Part of a small language model's weights: 12 heads of 64, 1130M tokens.
MLP neurons of a small language model. Each row is named by its layer, matrix (up: input weights; down: output weights) and neuron, and shows model dimensions 352-415. Each number is 200 + 20 x the weight over its row's rms, rounded and kept within 0 to 999.
Before each neuron's rows, "fires before" lists the tokens most often just after its 100 highest values on Wikipedia text that the model never trained on; "fires after" lists the tokens most often just before its 100 highest values on Wikipedia text that the model never trained on.

fires before: " |", "\n", " —"
fires after: " |", " —", " –"
L4.up533,183,226,165,165,159,193,161,215,201,157,215,222,187,181,173,176,212,182,176,207,196,213,198,214,198,170,207,205,155,232,204,183,203,218,231,201,211,183,196,181,232,215,175,197,183,176,212,180,160,214,217,193,201,215,160,213,165,196,199,216,209,217,170,164
L4.down533,213,203,201,210,183,204,195,224,204,229,217,188,221,228,198,205,197,228,196,252,214,184,179,210,187,176,171,202,199,190,183,191,187,183,213,177,206,169,158,199,219,207,192,212,202,194,184,182,193,225,224,205,190,220,204,174,208,218,220,181,226,194,183,191

fires before: " |", "\n"
fires after: " |", " United", " 9"
L4.up929,214,234,192,181,170,215,197,198,195,195,231,201,208,187,197,179,208,213,175,193,199,206,196,187,201,149,214,188,127,181,214,190,197,171,236,216,198,198,192,198,224,196,186,187,186,176,198,247,202,189,200,199,206,233,182,206,186,201,197,202,210,227,200,136
L4.down929,218,187,199,210,163,223,193,213,192,212,221,229,195,200,185,168,187,190,232,249,207,207,158,208,207,203,188,199,193,198,211,195,212,186,203,181,211,209,174,218,207,213,222,211,205,179,193,175,198,199,193,217,206,205,158,227,236,232,184,208,203,209,201,193

fires before: " |", " by:", "\n"
fires after: " |", "\n", "-", " Upload"
L4.up1153,205,174,200,184,207,210,175,204,181,199,219,175,184,216,212,177,191,192,207,227,186,208,193,215,190,161,175,194,133,228,207,201,218,189,203,192,185,218,210,233,243,237,168,200,199,167,185,237,196,212,213,197,199,170,181,202,189,241,179,234,197,197,219,171
L4.down1153,194,223,189,180,228,215,200,197,203,171,186,177,188,192,220,160,167,205,198,205,200,197,197,194,188,164,240,207,214,162,179,169,207,210,182,194,189,188,195,191,223,182,207,211,170,209,203,187,229,214,215,219,201,220,182,206,211,213,181,206,219,221,199,217

fires before: "|", "|---|---|---|---|---|", "\n", "|---|---|---|---|---|---|"
fires after: " |"
L4.up1222,210,231,187,207,215,201,165,212,211,191,202,212,176,192,206,166,187,225,234,220,188,201,198,163,199,203,196,179,227,197,205,176,235,181,229,195,192,195,207,223,186,180,190,218,213,157,184,180,216,172,190,210,209,172,205,199,180,183,213,173,194,207,203,212
L4.down1222,213,226,220,184,174,210,226,214,214,206,228,219,211,151,189,216,181,207,199,245,167,190,179,180,183,199,168,197,218,205,190,222,189,129,196,222,176,222,217,204,198,191,213,222,212,186,193,169,189,226,185,181,211,204,227,195,192,218,215,176,177,196,186,213

fires before: " |", "\n", " 3", " —"
fires after: " |", ";"
L4.up2299,243,234,200,168,224,204,187,185,226,176,200,215,194,191,200,187,186,220,233,202,179,187,189,167,186,217,235,181,232,194,201,234,215,192,205,227,232,172,156,211,188,193,195,205,240,118,186,181,189,199,183,219,196,176,212,202,174,194,190,210,182,193,186,184
L4.down2299,202,217,191,200,202,193,185,197,201,202,208,189,228,208,233,175,177,226,190,201,176,197,216,228,207,243,193,201,205,173,219,197,210,163,233,187,203,230,147,175,168,199,213,218,216,197,196,184,185,189,214,190,202,171,230,201,188,211,225,202,226,184,161,200

fires before: " |"
fires after: " |", "==", ";"
L4.up2667,216,176,189,184,192,174,198,183,215,188,207,189,166,222,177,162,229,240,244,177,186,198,219,172,196,179,204,197,215,212,204,204,216,184,213,176,216,224,236,211,189,172,186,196,205,192,160,208,180,217,219,197,211,163,196,185,188,223,230,207,199,175,201,194
L4.down2667,203,195,183,168,163,189,187,188,252,177,208,201,178,196,185,198,197,204,210,157,218,195,197,197,194,184,206,209,196,194,201,192,223,171,222,213,189,205,200,227,196,186,224,181,169,224,180,215,205,196,194,244,191,210,181,225,180,165,223,229,157,230,200,245

fires before: " |"
fires after: " |"
L4.up2804,188,205,210,195,183,207,206,184,211,175,169,175,210,208,201,190,199,177,173,191,187,205,204,185,177,187,195,201,185,207,203,212,155,209,235,232,194,186,216,203,227,164,203,201,173,185,219,182,196,226,219,195,189,215,179,248,201,194,226,198,200,205,178,194
L4.down2804,178,198,213,199,195,188,166,220,212,226,211,220,195,215,201,200,207,201,208,200,163,187,192,186,215,209,182,204,177,154,195,217,195,208,198,196,213,224,203,177,164,179,229,184,193,206,165,212,212,165,188,209,219,185,206,164,251,185,247,204,226,199,188,187

fires before: " |", "\n", "|", " –"
fires after: " |", " –", " "
L4.up2720,179,231,190,197,232,175,205,203,194,172,217,198,186,216,175,231,212,195,177,207,210,215,237,197,193,172,220,205,191,198,189,177,174,190,207,224,214,189,218,197,206,173,173,208,165,197,206,204,190,196,242,147,220,216,201,200,200,184,191,182,201,204,171,189
L4.down2720,178,220,192,163,207,164,195,224,203,211,231,198,215,193,154,229,185,206,155,187,210,174,191,168,241,199,185,211,196,205,208,215,180,193,199,204,183,183,188,235,222,191,171,239,183,202,209,233,200,187,190,179,203,222,190,195,206,232,177,168,231,183,202,208

fires before: " |", "|", "\n", " –"
fires after: " |", " –"
L4.up1477,170,208,199,179,178,179,178,221,198,212,190,214,212,212,213,213,224,204,164,206,198,204,194,182,173,211,198,200,169,241,187,200,187,185,210,220,204,188,166,221,223,184,189,238,151,175,217,189,185,216,228,188,214,210,166,212,199,212,203,177,178,206,159,199
L4.down1477,175,172,209,203,178,214,174,206,208,187,198,231,221,189,198,240,182,203,171,188,220,194,205,181,213,191,167,214,183,234,198,174,210,200,203,204,200,199,213,238,242,210,197,241,145,179,178,189,172,223,210,166,212,202,204,202,158,235,174,154,194,214,175,216

fires before: " |", "\n", " York"
fires after: " |", " –"
L4.up233,200,231,193,197,238,227,186,237,200,186,216,201,232,193,193,181,221,196,185,175,225,211,212,223,177,216,240,200,174,193,209,168,197,171,194,218,213,188,197,239,205,158,204,194,176,156,167,207,178,201,183,186,205,232,167,211,199,211,178,185,179,243,194,201
L4.down233,226,225,188,178,218,228,198,202,224,205,221,171,176,206,194,192,186,169,176,200,199,198,184,191,166,185,198,177,184,209,189,202,197,183,183,206,168,203,228,190,197,182,218,186,236,199,203,171,178,233,192,165,221,196,211,207,219,224,186,210,185,204,213,216

fires before: " |", " MC"
fires after: " |", " Toyota", "|"
L4.up1752,190,185,201,197,191,209,222,178,171,225,212,219,201,219,203,149,185,154,205,202,197,189,195,178,193,202,248,196,205,197,205,206,205,174,210,200,203,193,178,208,224,189,200,188,231,206,180,214,174,195,200,210,217,157,232,184,197,213,223,204,179,236,178,163
L4.down1752,178,162,223,191,201,248,191,199,222,188,228,175,201,219,214,187,202,213,210,195,213,173,187,186,210,188,173,219,202,160,240,205,245,189,159,231,188,180,199,211,194,192,194,216,218,200,193,168,221,192,219,213,193,204,167,194,235,174,205,199,251,142,186,194

fires before: " |", "\n", " ", " —", " Goals"
fires after: " |", " ", " Goals", " —", " Apps"
L4.up957,237,235,181,188,121,195,186,192,212,204,225,199,200,194,202,168,156,179,199,213,177,214,211,238,188,217,228,195,180,211,204,212,188,153,204,214,230,176,198,199,219,230,207,172,204,221,234,237,232,218,184,218,193,157,193,193,184,186,222,207,205,193,227,153
L4.down957,201,224,195,225,224,214,195,197,190,177,211,249,208,189,166,174,230,187,201,147,205,192,205,192,206,192,192,208,233,184,209,202,190,209,196,183,196,200,216,197,188,203,183,188,166,188,195,193,219,175,212,191,230,163,199,205,147,218,210,187,180,204,168,174

fires before: " |", " 0", " 2"
fires after: " |", "|", " 2", " 3", " 4", " which"
L4.up1884,188,188,204,163,206,154,197,158,202,191,176,216,190,185,189,209,194,191,206,216,200,167,163,204,207,196,188,215,227,234,213,215,187,175,217,196,202,186,216,205,213,224,232,192,178,196,201,189,184,215,196,188,222,165,188,195,179,214,221,200,180,213,246,216
L4.down1884,231,182,190,243,171,243,202,183,168,209,197,212,222,214,200,234,196,204,204,167,182,193,225,199,215,184,227,201,202,196,229,199,160,197,182,234,162,195,212,221,197,239,203,205,204,188,195,208,211,229,190,227,201,204,161,209,200,202,182,220,170,200,230,208

fires before: " |", " °C"
fires after: " |", "|", " Total", " Record"
L4.up1140,196,211,186,193,176,189,185,183,197,218,199,195,189,172,227,175,186,217,226,208,202,220,213,224,172,199,212,205,172,221,188,192,214,186,183,218,238,203,197,215,188,210,211,189,203,195,242,197,198,194,232,193,214,167,184,192,198,229,187,210,228,184,218,190
L4.down1140,220,226,219,249,229,218,191,174,212,218,209,237,219,232,189,191,241,190,244,170,242,200,196,211,167,204,193,195,212,219,223,207,189,219,204,208,216,181,198,155,194,203,159,175,241,164,218,224,195,205,186,232,201,187,204,206,164,202,225,194,197,242,196,213

fires before: " |"
fires after: " |"
L4.up2996,148,239,187,215,219,218,168,172,172,228,206,240,235,234,204,221,197,189,229,217,235,194,190,184,198,204,202,194,175,188,229,187,234,236,208,189,205,190,208,169,165,214,212,220,198,178,209,193,217,187,222,178,261,189,169,211,192,189,203,202,180,176,155,167
L4.down2996,204,182,211,155,188,219,200,166,205,195,178,196,207,173,210,182,204,186,200,143,219,166,227,220,214,181,186,188,217,191,201,228,173,196,215,185,258,209,200,170,159,188,196,187,194,195,217,226,203,166,225,215,219,185,194,224,202,209,184,186,174,215,232,187

fires before: " |"
fires after: "|"
L4.up368,181,222,185,223,176,217,180,174,184,231,215,172,212,208,203,210,197,187,193,186,209,212,135,199,183,195,217,206,224,195,207,181,191,229,217,200,218,165,176,178,210,234,210,213,202,201,233,211,191,206,166,222,207,187,159,228,161,243,218,179,195,205,173,206
L4.down368,186,192,219,237,199,201,192,195,219,179,199,189,203,227,199,188,180,185,169,172,184,199,211,196,247,195,202,191,209,235,203,201,188,205,178,202,150,176,170,226,222,194,205,190,202,209,194,198,187,221,207,192,199,224,166,220,190,203,204,204,218,190,174,214

fires before: " |", " NHL"
fires after: " |", " NHL", "anche", "ators"
L4.up1128,206,220,186,164,185,200,182,173,199,217,211,225,229,204,199,179,219,197,204,185,195,191,206,155,201,193,204,188,201,198,186,207,225,199,216,215,222,173,189,187,189,202,155,214,230,170,179,187,220,226,218,190,213,179,192,172,175,211,242,203,196,196,227,196
L4.down1128,229,217,182,213,158,200,187,218,175,214,219,174,200,213,236,204,177,233,181,231,170,197,181,199,194,200,224,212,189,234,212,176,198,158,192,195,217,193,184,206,198,183,177,218,230,201,223,201,169,199,192,185,218,201,245,223,172,152,216,178,164,224,203,199

fires before: " |", "\n", " ", " Notes"
fires after: " |", " ", " Notes"
L4.up58,192,226,202,165,218,218,142,184,205,171,174,196,217,183,165,145,163,241,220,211,196,200,211,189,178,190,212,206,204,187,184,175,188,228,196,199,160,224,212,198,203,224,206,213,221,205,168,163,184,219,177,212,202,184,196,188,208,214,199,201,218,224,223,172
L4.down58,204,212,182,167,202,227,212,202,203,184,216,214,207,192,169,170,213,179,184,222,188,196,229,193,204,179,189,199,200,177,185,180,196,200,184,227,196,211,205,194,158,203,195,181,161,205,207,200,173,217,214,192,213,209,234,182,205,209,167,204,221,200,182,193

fires before: " |", "\n", " ==", "=="
fires after: " |", "\n", "|", "=="
L4.up2127,164,177,194,188,164,192,198,201,177,206,188,183,222,229,182,204,226,187,222,223,198,215,194,204,182,188,165,190,168,205,202,202,195,203,181,194,221,238,210,150,213,218,177,189,204,204,222,212,194,223,245,214,210,185,197,195,224,204,234,216,223,190,223,123
L4.down2127,205,204,200,170,178,223,188,180,207,203,205,190,192,230,209,191,200,213,204,189,216,204,212,186,210,181,205,207,192,213,175,159,183,172,192,222,214,189,162,199,177,192,193,180,232,181,211,196,215,191,199,189,190,206,188,186,197,177,262,207,205,214,197,216

fires before: " |", "|", "\n"
fires after: " |", " —"
L4.up2412,194,200,188,196,209,177,176,202,207,155,216,233,222,192,157,158,210,213,195,211,199,190,196,186,196,206,187,233,207,189,177,160,201,219,227,210,190,243,208,197,200,192,196,192,170,191,179,175,218,230,191,182,209,224,216,187,203,218,178,175,179,212,171,198
L4.down2412,200,203,216,191,218,232,204,203,228,215,223,203,193,173,196,210,167,210,153,195,157,196,184,223,211,228,200,183,182,195,201,204,209,175,179,189,179,185,184,228,201,222,224,197,222,213,201,182,185,237,188,198,210,233,187,196,227,196,233,215,212,205,174,209

fires before: " |", "\n"
fires after: " |", ";"
L4.up1841,207,206,181,192,164,219,218,206,204,184,210,148,201,137,167,176,207,206,204,193,246,182,210,222,211,196,226,194,195,201,204,206,178,201,207,230,202,190,193,229,221,214,181,192,218,133,210,208,182,225,185,182,204,178,196,159,154,198,150,167,208,184,210,189
L4.down1841,212,218,217,209,206,186,169,187,203,222,188,236,162,269,218,211,206,202,194,207,176,167,188,200,226,188,183,197,173,243,200,209,207,196,187,222,204,197,225,204,186,190,149,199,210,201,181,217,181,189,217,194,204,183,190,203,247,180,231,219,205,182,203,205

fires before: " |", "\n", " —"
fires after: " |", " —"
L4.up1777,186,234,185,183,195,170,153,175,187,202,209,200,191,179,179,186,199,208,172,209,211,189,195,205,194,200,218,210,161,205,194,185,202,176,194,207,192,212,197,181,203,214,191,205,198,177,204,202,201,225,236,183,210,186,157,218,204,224,184,208,200,202,210,171
L4.down1777,219,198,191,198,182,208,200,188,209,213,181,176,236,224,192,167,208,193,171,200,211,178,193,199,184,190,184,226,198,179,189,212,208,204,220,171,202,199,171,220,164,194,209,177,209,194,198,206,206,233,232,190,190,200,193,214,206,204,176,205,202,219,186,199

fires before: " |", "\n"
fires after: " |", "\n"
L4.up1914,167,193,195,149,196,176,191,198,218,229,216,208,188,206,219,162,243,222,227,198,199,214,210,196,188,171,222,204,219,175,199,179,214,233,200,211,246,203,179,206,198,208,201,164,210,186,215,203,225,182,224,220,216,169,200,192,169,202,239,245,211,197,222,159
L4.down1914,143,197,198,175,198,193,180,173,203,210,187,208,180,198,185,191,208,222,255,197,197,182,166,206,202,171,202,206,200,172,199,197,236,193,210,206,181,194,201,213,223,202,192,201,220,202,158,218,243,197,207,218,174,196,224,200,195,194,222,208,204,247,221,222

fires before: "\n", " of"
fires after: "\n"
L4.up2492,219,206,181,190,197,203,183,172,236,195,180,180,188,207,184,190,233,211,173,190,200,206,223,177,178,180,214,195,208,191,200,184,192,199,185,194,213,211,181,229,179,219,231,188,188,210,270,205,198,232,226,198,198,212,197,193,208,194,209,190,212,190,163,173
L4.down2492,173,166,243,201,204,195,236,214,171,210,203,206,223,222,227,175,225,183,218,218,182,198,187,226,216,194,218,218,178,213,188,177,182,177,212,200,194,192,180,200,189,192,192,164,198,198,209,204,184,192,168,181,197,186,214,185,217,188,212,185,213,250,217,196

fires before: " |", "\n", " –", " —"
fires after: " |", " —", " –", " 6"
L4.up2811,218,228,170,187,206,218,191,192,208,180,211,205,216,180,159,182,225,179,172,207,218,210,222,202,185,192,216,191,157,202,190,179,169,179,209,224,186,158,203,194,218,218,156,194,212,185,223,194,190,209,211,195,215,200,152,192,164,216,184,219,181,225,187,194
L4.down2811,182,228,171,202,217,196,184,206,219,199,261,198,226,239,240,182,183,189,163,213,180,192,198,208,246,185,193,214,181,160,188,172,202,195,217,212,197,206,188,206,193,185,232,244,179,190,193,207,194,181,213,184,188,223,218,197,214,167,224,214,236,177,177,192

fires before: " |", "\n"
fires after: " |"
L4.up2293,213,240,192,177,208,215,173,230,194,187,248,233,235,202,225,190,217,197,201,189,207,191,208,182,198,212,242,193,202,212,195,204,236,202,231,240,202,174,178,203,210,189,135,203,218,190,206,188,180,203,190,193,211,238,163,200,159,195,239,226,181,185,164,173
L4.down2293,187,203,201,210,197,235,182,205,221,182,219,210,205,206,220,189,198,195,154,208,207,205,194,187,220,242,200,178,204,191,177,195,206,193,229,170,232,188,158,242,181,204,232,212,204,201,178,231,203,217,189,220,225,222,183,205,210,187,180,189,230,177,182,237

fires before: " |", "\n"
fires after: " |"
L4.up2659,235,214,169,154,185,205,204,159,253,194,204,191,155,187,186,204,190,199,186,166,203,212,216,225,183,173,306,197,187,187,205,200,211,192,182,260,210,158,177,204,246,215,175,223,192,189,212,190,215,238,182,227,213,199,210,191,186,225,212,205,182,192,217,163
L4.down2659,216,195,206,214,235,192,216,206,202,180,195,225,173,189,198,197,211,178,191,206,221,216,192,197,210,201,322,191,209,217,188,219,227,212,190,181,228,195,182,198,245,169,164,210,217,228,228,201,193,234,219,220,175,208,218,192,200,188,213,206,175,203,230,208

fires before: "\n", " |", " –"
fires after: "\n"
L4.up1784,216,187,194,207,157,185,203,167,170,236,208,191,228,210,215,195,204,187,215,190,219,187,217,167,190,206,203,174,178,192,214,179,213,165,231,190,201,178,166,174,189,230,213,207,228,215,213,197,230,202,202,189,221,210,177,193,179,191,202,173,200,190,188,151
L4.down1784,153,221,189,142,209,184,200,194,195,237,214,208,207,202,232,177,218,196,184,218,194,177,182,212,195,179,185,193,184,213,185,208,212,191,220,191,208,185,202,190,170,210,209,182,134,176,177,182,185,204,217,188,197,184,200,199,212,178,191,194,229,226,195,188

fires before: " |", " 2006"
fires after: " |", " 17"
L4.up2616,189,210,194,187,207,222,160,184,188,196,200,188,216,195,194,158,221,168,210,162,225,211,198,208,187,174,210,206,216,179,186,196,212,197,218,208,189,206,212,204,187,198,216,212,204,167,174,189,189,197,199,201,223,209,156,173,171,194,185,195,202,217,204,166
L4.down2616,168,205,188,189,191,233,185,186,201,204,220,201,188,237,211,183,203,157,175,176,200,206,174,176,204,200,217,176,206,225,192,184,179,191,166,210,191,211,258,215,208,201,231,204,194,158,225,225,216,210,203,204,183,193,197,173,185,197,192,220,193,235,208,231

fires before: " |", "\n", " The"
fires after: "|", ":"
L4.up2322,187,214,172,214,181,194,197,209,172,210,212,213,194,204,181,200,208,206,201,164,216,235,174,194,168,201,215,194,170,200,203,187,208,208,214,199,226,201,181,179,222,220,171,218,185,186,241,174,169,228,168,212,195,193,189,222,190,246,196,148,228,219,192,199
L4.down2322,251,148,200,193,199,185,196,214,213,171,199,209,222,205,183,220,219,206,184,184,188,241,216,206,169,204,237,180,195,191,215,206,166,179,244,204,186,219,200,208,227,141,220,194,183,211,220,240,177,175,188,212,208,219,180,207,198,223,168,169,223,219,209,238

fires before: " |", " 0;"
fires after: " |", " 0;", " "
L4.up1147,225,172,211,153,151,187,162,176,189,186,209,216,203,188,196,193,219,210,231,208,196,200,227,187,173,180,184,213,223,185,194,201,187,167,192,192,200,163,206,217,209,251,148,186,196,178,217,220,212,200,206,230,205,174,155,195,224,182,214,191,191,207,199,191
L4.down1147,227,207,214,183,219,147,198,211,166,201,188,241,214,179,179,171,192,157,196,194,199,196,216,185,213,216,191,199,201,198,229,195,190,216,193,231,196,182,241,181,206,197,202,205,171,151,199,218,170,167,220,226,201,173,191,208,202,211,190,168,182,224,207,231

fires before: " |", " —", "\n", "40"
fires after: " |", " —"
L4.up2511,213,203,180,151,159,226,178,215,193,175,193,208,202,194,204,164,206,205,219,215,187,224,212,204,167,193,201,219,193,175,209,137,205,199,201,237,185,187,210,185,187,195,215,187,210,184,198,164,207,192,190,193,215,248,160,237,178,167,182,199,212,203,174,198
L4.down2511,188,199,240,214,194,193,186,210,224,181,226,208,202,215,192,198,202,202,179,198,192,245,205,211,197,198,189,137,186,207,165,203,192,214,208,152,218,174,223,195,180,175,188,217,204,199,187,190,184,213,202,209,139,229,210,181,187,210,190,183,211,200,175,203

fires before: " |", "\n", " %", " ±%"
fires after: " |", " %", " Votes", " ±%"
L4.up2092,196,220,215,144,173,173,204,225,191,192,210,215,188,204,184,153,194,203,227,207,235,207,214,231,176,194,219,182,182,198,185,215,213,206,183,197,222,235,220,197,178,200,179,187,201,212,188,182,201,230,226,190,204,185,187,199,187,212,198,190,205,219,206,167
L4.down2092,197,229,176,177,180,177,181,206,193,158,205,228,206,237,177,185,163,206,183,177,216,221,195,186,204,196,186,186,205,203,186,178,200,169,245,191,165,221,188,243,198,178,210,192,214,213,172,184,216,222,200,206,196,202,194,206,202,189,169,165,200,263,218,203

fires before: " |"
fires after: " |"
L4.up1420,193,190,202,159,191,221,161,199,180,222,230,184,222,176,220,174,217,172,220,183,190,205,193,197,201,207,230,201,229,179,193,181,203,209,220,220,208,169,201,228,189,197,185,201,199,182,200,183,185,226,197,212,198,180,168,179,161,220,204,192,118,192,194,183
L4.down1420,194,215,193,190,144,238,159,182,221,220,211,161,194,227,206,196,164,218,212,182,161,192,190,188,224,173,215,185,227,221,208,158,226,185,191,204,209,205,191,186,244,210,197,216,210,192,222,199,189,233,201,204,199,234,234,205,177,168,180,198,166,203,216,173

fires before: "|", "\n", " |"
fires after: " |"
L4.up1617,183,225,180,205,218,195,189,168,214,171,185,230,190,188,174,160,249,227,212,175,217,196,200,160,184,166,199,213,176,210,207,179,172,185,202,231,192,198,199,171,232,218,183,179,184,183,194,186,190,197,193,224,209,169,208,208,230,193,236,195,189,201,187,170
L4.down1617,182,164,215,201,210,191,214,203,181,218,176,189,234,218,229,195,207,224,183,235,197,178,220,200,222,209,194,208,187,202,181,189,186,168,210,195,183,200,198,207,239,195,187,165,191,180,204,191,193,208,219,199,207,178,211,189,185,221,219,203,185,223,173,231

fires before: " |", " "
fires after: " |", "|", " ", "\n", "\n "
L4.up299,202,206,184,134,190,191,151,178,200,183,243,160,175,186,168,206,214,214,195,227,191,191,182,183,199,209,188,185,193,192,218,213,189,199,215,185,189,223,219,172,213,212,222,215,196,191,195,214,200,207,204,191,205,140,174,217,226,183,180,219,190,189,239,198
L4.down299,203,196,179,224,202,193,235,220,207,193,213,209,175,219,179,193,202,207,194,211,195,193,218,211,207,151,207,199,219,192,229,196,179,183,198,177,191,182,213,177,195,195,218,189,183,182,180,181,200,179,196,189,187,225,219,190,199,210,200,219,181,213,234,197

fires before: " |"
fires after: "|", " July", " |", "\n"
L4.up1304,186,193,186,171,159,245,165,195,196,202,216,205,197,221,185,194,168,203,186,180,208,224,141,196,175,209,209,184,173,230,203,188,177,206,192,203,226,152,173,175,217,219,186,184,197,200,227,227,185,181,185,189,192,164,181,200,202,228,165,213,198,175,225,234
L4.down1304,174,177,222,215,168,238,176,186,220,238,206,175,201,227,194,192,218,215,175,189,185,201,201,173,208,197,183,205,170,211,201,192,159,204,210,166,188,183,230,218,210,220,167,230,235,170,187,221,154,191,209,221,178,209,211,189,231,187,216,228,209,185,210,202

fires before: "\n", " ", " |", " —", " 0", " 1"
fires after: " ", " |", " 0", " 1"
L4.up1875,206,222,178,165,152,210,187,226,192,190,219,224,177,211,194,192,190,183,216,212,244,234,196,198,177,227,188,195,205,187,199,197,171,195,203,188,183,204,193,213,204,198,172,219,186,168,199,161,191,235,231,192,224,208,154,198,179,191,191,206,203,217,190,183
L4.down1875,190,193,236,181,180,173,204,205,199,194,217,185,206,202,232,185,224,198,190,204,205,242,209,200,148,198,179,173,202,180,179,166,201,242,195,215,180,232,210,180,218,191,189,163,183,186,241,181,181,208,211,238,187,209,229,207,161,210,215,196,214,228,210,210

fires before: " |", " 1", " 0"
fires after: " |", " 9", " 1", " 0"
L4.up2516,218,212,193,170,213,189,143,173,208,201,202,174,209,176,167,209,228,196,249,201,197,185,189,227,194,213,236,204,217,211,218,213,196,177,210,199,197,180,218,199,176,219,209,170,193,182,222,189,217,206,196,231,203,188,151,218,165,208,174,211,188,219,224,206
L4.down2516,217,189,206,215,214,205,213,163,185,200,199,206,202,160,173,184,238,157,195,196,222,209,227,203,205,174,209,205,216,206,197,211,188,210,189,195,175,190,215,193,175,186,188,213,210,160,203,200,195,208,195,194,201,183,165,189,185,192,197,218,196,204,223,187

fires before: " |", " —", " 2"
fires after: " |", " —;"
L4.up1344,185,237,183,175,194,213,145,178,210,175,226,226,174,184,229,176,231,202,239,205,176,216,234,218,203,208,228,176,216,189,185,213,215,189,218,214,203,158,178,186,180,190,209,235,172,150,213,207,166,201,199,210,204,196,183,221,191,178,223,185,194,213,165,184
L4.down1344,192,227,190,167,204,189,202,181,173,212,200,207,187,172,215,187,194,210,193,220,187,205,215,205,195,212,182,210,218,181,191,189,194,193,223,198,228,205,202,174,166,192,186,235,168,169,180,173,186,182,194,175,203,192,181,208,187,170,183,171,176,176,175,160